From a checkpoint of a small transformer trained on Wikipedia.
Size: 10 layers, width 192, 3 heads of 64 (1 for keys and values), MLP 256 SwiGLU, vocabulary 2048.
Architecture: no biases in attention or MLP, untied embeddings.
Training: a variant of Muon for these matrices, 89M tokens, 10910 steps.
MLP neurons of a small language model. Each row is named by its layer, matrix (down: output weights) and neuron, and shows model dimensions 0-127. Each number is 128 + 24 x the weight over its row's rms, rounded and kept within 0 to 255. Numbers have three digits each. A neuron's up and down rows have the sign that makes its largest values positive.
A block is one neuron, or neurons of one layer that tend to fire together. Before each block is what it responds to, as a language model described it from the Wikipedia text at the highest values.

Description: Infobox bullet dashes
L5.down12:128123155104135132175120120105137159109102166099130150162097130133126117107100125107140135103118093114113108092112121148107083132099105108149149141180121130114122073117127115137131114185111155108144110165147142151137115109140108096114098146074105114115134119149118166095112122108103075098112081144111136113099142136138171086135156144119122113126104127157120145146121138123122134108158
L5.down48:129074128059094131140119126108156101142111084136122166124132112105132129141144114131147125086139111111160145104149092157133134130132142110114118089147088097138106124085115135134139176098156118149099122156114108095158152131128135061116104086099134106097121111162152102112140085124134162125160109130103144124115129086182087129109129114150079110146114166117129101157110130081168145139156
L5.down202:129140120114097137133117165154138121130128115118116100147137121103127083132101126166154098171140087077111098131108113105107190118139148127121137125129132103119153129118181102141124180164136147123138101179117143133136077148129159115120132161113126142105113120125197127163153105140137106106101117132112120153099100094113144091131122138141133127150115108095167099148124114148152103121135
L5.down253:123138115124119178102114141152109132137156114162137111139138106136150091114126122130132125111072153077113127174101120160136141077083127136108127108128068114128082167092138106136135169147103133117156154118100129137129091100108154122139098110162137073078125140164109122115118098093136113146147125160114102118085149151173099103120144153153109119144158093136127109141120122110143117127176

Description: Clause-opening connective ends
L5.down11:085122098160153143102135110127124134107118139152108126094128159179122119136137098098155140092131115079137111193136161145141109144159140158108142099086152103150146090144092129107132095102112122157176153110145111140098114129152147110152148129101138120098162096136149109134113134128109103160147069144159120190131153105149156153143128120108165096154144119113145130140114139104107132123162
L5.down26:130113128127149116106148130130168131126135128108157139169109136101127139158150104113110107136119142114112123124154132134111143134131123101144153141094092135130148117145138131131174165089143146126153145155165139151146114159143109134090127143142100166143165108113135102116137117111119138128101186100111109106155133128163141160102126160164145172177126123134085155133110187124113127147119
L5.down92:111105115190139130068129098163113094136165091101182114107136133131158117107150101084172133140162125157096157116118153157103124136111122106099111106100114129088107111138132101084143135098143135127103115151104150148123129119126106130153157121098113158132123111158123131130102099111142129105149139158121110140138166158141160139117099140141149119123166155127102170171112144160127144176192
L5.down174:131133136144116118106127084137118089129107161131146096167119084101154142148135143132137119111194128152146111110122105177156100110134128144149141136109131120151150131082122108108131112139095113129123151133148122113090151117087130150099149138162142172135113161127125092135118157099138154116164123136163128147160100119094078163135124118154169127146115111088116121149158119132172123168094

Description: Anaphoric word completions
L4.down28:137151101110141121166109100133112117120106129105099154151074133114160128135154113153166136187125093150100114133098094153106123169103105102156148153124126111144152143093125114084165172097128138112115139149076117127132086161096108152075143169166134144133131141138119137129116111096145141110092129153130105129100116110119151117142153104105135147113122101113114114125120127160083128135143
L4.down31:130174107133127140111098155125144135101133146093155171148108145116156098170149097148125119192123134129127132140129142104119158162119126121116137106149132115126094120111105108130104130116094124067142119148110156076123133105089156125116111131153153138134096095129166183110144132086172143099126109113124110131131137112149144099137137132141133074113098097190088147119138098148161063101148
L4.down65:101135090115099145148096095116104085125119136108118162108098150075114138147159075100152139111100106118114157105110122130134158157159094099188108115137118088107113102106116135074119133127117111147111136081106146143122131135117130132138141101145166149154151132101177143123170120134131168159121119095125131130108144069116094113134141117120147150114089110119152102116141133137175148156130
L4.down78:124152123120160106107104093145130143109143150139111144121145091126127135157160101092196113121144125137160113113161132159112134154102151125178142138098150125153120080134135108133090110074128145149054158133133137133136130150139134144112111114087153175124145167125106106104129129137146092113051183153156133120163131154105136166149119116113132117138095136108096115140112144136128131141102
L4.down122:138063128127117147112170142121115110126123126134135143186164131075135138108119125140132149169075152135151143129143157135139170127106108108144118148149112142105106123126139122104104124089137152086157145192127143104113143096105115112123133129112130184157134143107118116102126105112107151154155124128143132143100162142112124099162119156126133151144111105119103140098120113102171151151143
L4.down149:145118118100157125173150082143156125124094145179086119115100136145097146151110162135114170124120082185145115136117123122119112111116110139148146110119126122115117113159089152158098119091137112167095101132124140126109103103070110134104129135130136174152144113123108145098123121136156135124144112128102168142151140157140124154127143151163157108147114170137144156132138134154105130134105
L4.down188:121119158127117121118133100117106112125184123126117156115082127081129104162120123159127148118113109145158123127179084138123121107110135100152152110108140121123126144168137141128091148135102150163117130108172107115174102152138107148115133129106134131152128095149139120130130092141136177127106101122105084137132122124127109136150116141153131133155109119107153149123118144114098111183099
L4.down226:064152172108185147140162147093170149111187101124130135141131147112103084146130146134118131120111105137077112133166110123100116108130136158148127167109158154114125152125112128110147113173111110143130082138143155090146164116152143071125141085129134127143152085124093149133125145156118162129131131156126144094138099144125114196156125137146108104120122132080108141138123162148132117139113

Description: Sentence-initial connective pieces
L4.down0:162155110148121133137119125111111130130131156116104073185139120161103146143138125145125093129154109177161127162158129128129131097134131148109114120143069155174118146127128140150128169169146121154137104197149139139123124139154092134103144142166104102137155073094104104100151147085122112156084138156144142122137146155097145135152123160133135165120129141158158115132110132212120164134112
L4.down12:092152079126080112117128123172137114120138149121152134144148142150149131123154100110094169175121160154156105099144151131124118115138117172134126144139115139125117158149123111138129147099083101161064128105098096147099168129145107143129143128097085155157117125096111105118118111092141155118140125160157098082140120161101121133143111151131128186192127079153101140107148129164121154104160
L4.down33:144160143087113155119149125138121124151074136158109130138148124103138095064131091124115142117149116107133095148107115129137088076094103110171112078108110146141151109127116116114101113133101108155131128115131115136149116117113164144084152153142116163134132096118122098137148096166084086118102113101149108141130135079126095145158155107148126137114154118097120085130133118125130131142113
L4.down45:074173113081090119132145142111141140116119126123153171149153167128112079139108171123097111154114135131101120142136145130138091150085090134105114114154155125158125109126081137097091098086123127159119123102125112151120111156094126116168122096162137129113123151159146112104117158170140150146161151148115081149083145124130149155165155128121098139153176124143118141128125109124146137117169
L4.down50:170135105132109108160110120120113130158158141147131110140114124139121122160119084175126144119168109130105124129136143165085166145137116107137145090104165145102122171124140124141099130097116096167140134142142145094131176190157113142090135091151153152171087094122109097134162143140125109120160141133129118130100118150119114123101156100151102131120119125159130131168144125110137148132071
L4.down70:142169114125145084111100168062111125127094137145128144175129131118144159150123135147149091087134097128144116104113109165180108108138100117121150103119126156140116158117128127131148127159082139137141115130138144178098136139119100065123143081142149131088163107098120158151165105142148150177162073156121133143120138100119117135123109082140153126090153123160130078132158061143135127094130
L4.down84:166127109091092132132111151121159123136119142094108138119103155123123090143123158129161087113150107149126140137146105117112110147153117076147083128102126131110138154109153134136121138146144111113132156104109095127143148138126134115132136133108154091144181108107139157149116143154174112158119136116074103092176128165141085113175121151099140117097137129163112167098161089120095145123107
L4.down238:118132107155162129100138122156116149112156159159102156092147179101122094089073122111155135106111121132082138096101149117124161140096142084095140163137103133151126128173178117106191110108126115148138136144135144117141098128115116121132126131161131143155109113137119111137112094130145138123158121184154102145189101106126146115090145157172116154119119124110084148129125127128150124155154

Description: Coordinate slash, word-middle pieces
L4.down18:132100137115143106155155125139162098146119191109118147118117175175133118125100120149172083137123136134135124134102141121135115146076113145124124087138139124159167188139166147146084136105150143120100139099144123094160127133061140142139102157123089094104139101090150104176148112119128103142170120137115137129115141140118136134144088139123097131120113131108135147143156150108125166162109
L4.down34:063165160141165115138118090099121153119140137143111117144155111159114161156103186091097135128099099131110128152108118095100101115123082119122124117090103138102108148136159147083155108100137101128106130116119145136094120132164127133117117110105140117103135134155125156095154111104109138118099092100141144157136095124167153159095114123129121105134132157142105112133189140187111128143146
L4.down77:138140155129118133131156143139098138118112143107139104113148093140141193173105112115127125160135136096144126146176174085115148137132105114151120097087134137150148146103117150121131115137164106161171099163131150151172143135156142167103109103100151150128104078136137094152129097093136120139122134088107145181111132053086128114161112133105142117136088162119107121072124131128113154176120
L4.down98:138132112094162138093128110127155142141114119113131125140118135162155129161174094119103137134147147138090111155125138092107121094077152125153109177114130118152099119108102187121150168099155155099113148155114113145129124138137165148128156123147142148153137097099164084144109149124144152124169080129128077116151145111097098108139123122135143134119118106119148163115074113116115079128182
L4.down118:133107144135133163122129103129157118115161081151071104110129162150115138122137161106081117134111156118156180121147135122114099135154155121105140131143125170119140114159157161123099169121135170129104113129115074144136136087101128088139144145133113124157111133151122116082106119139120115094096115121110133102149123133119102088091123156187127135148159140148088102156144130158144101100125
L4.down143:077114111120139112129133122141151150145109144151159172113171101109139126155151168105130123140143132119147145127115141159087130112145124127134091105168101117132161132107124101095146093122065081119092166120106146182146158141135141121168089131140139130089154132127097137125114125122134141126148109158135117148104133106138078113119129074149131130104104194121137057142106107137134104097153
L4.down219:148109161111164138132115133118121079076143121146147082104130140158150182131125144146132104113129113117103166097095163124148097110115076191114104137118111171131115142149139121114134176119163158165112127117129115170101112155098136107155128105068105119119121123145095097156109175085133149122117090121153099131106107116109145091103116090118097130145118113079134133153139134125119126158092
L4.down232:149152118160102217090126116131107121146189120113094117098154163115144131088143121118089102104125135167105121145156152123142143126143085101112104134119136133092139134142132139123143121179122129127176160105129105116139126155158105178117121118148143097140150094127117164118117136128095134103115124097106136089146128142176159141137118117182128077146152154138122120115094098188153109135080

Description: Ordinal suffixes, name fragments
L3.down14:121126157170159141109091120146145133133142170145124120179101154147142119099117186147112127087165100130137138131131130129099132128126063091150136158063136120162108129141113110123120114122105169126156119201120107112135137161115123127146134086138159111070088130079113107130123135128088104147107082129087120147136125146120174163099114167095105095133139134118172129160123130143110106103105
L3.down57:126109124120142079119148134147116099123132123129138106157098128167139150156149156142150167112101086160169114157141128130085121182134133105151141117143163095168113130141163151113112080151139104113083134129153119110130145132113114118106115117158134149096133102177138089128147134170137103116106133176103117095119138154137164133146134113108165114116150118135135125103128156125155156131107

Description: Mid-word fragments of split words
L3.down151:175094133112135118154111121126111101114135133160114120135153163123165136098171128089113180105097156097150161123121109137110122129122091149152142099100102129135136127171118129141113150104138129130145117103129111140182127155095165120109126082080078126115140177096125114051112095104151128142132138123157160139154111100121157160110157144095137122147087107134142139117094101140151123138153
L3.down185:143164118100133152114142131147151134127107157114100122160129123155139134119148084160151142132100143127126130150114129138118144131103102111116144105107183157159128130141071123135083133099098105172112133102092167159120145140129150106141106133132131140124070145112107167154146124125099138114147132107137182145085136172110151150137124075094095119113099128138111114103139146166154141124123

Description: Number word endings
L5.down97:132118122141095133139100149112105107119138124106112100138114129174137096124180116130081111172138167130185072110138122112084143112130135134135112081125106150131119129134160096151109150137142117162117159123107108064145092121161147168124118137113108139085157104162138176101110162157084118138109127149142172119130166108119115205096130135132097137131151154141139139133136129147095102105128
L5.down149:136136116139163187125118109086170134104162114130123082106147130173152164152135101125074134127145150120145097159146181087118129084145108129123129103110146125117151147119088150127159091153085153112077148172087143142151139137138116141089077126134112165144135137188134077158115124111142137107128143121102116128126135144108139123120103134101130123153156126114114112116123128152101120084129
L5.down179:152113153132112108169082112129116084136136129116136112148138157133121094136119111143118128098135124071162133135105111122123121145118132130086159113120113130139122101104158139136122105149130187158148117178145112089137121097154177132137109118120148120091129124152167136080171151130174173129147153181166123139096127099130115106081144128137127123125127133131147127169096114141157071159085
L5.down210:145119113124093103136141143091156130143137111110089129136132135164125067139136110108149148107124158114101158127077095137166112101118134156114147140091137130134116081132094138100122109128099134117110189128098101140099092161154174136120130100096160145120114147121153101102138124122167125085138117163104125127147137182156121112137136137141131097104125093087111131164148082120140143155155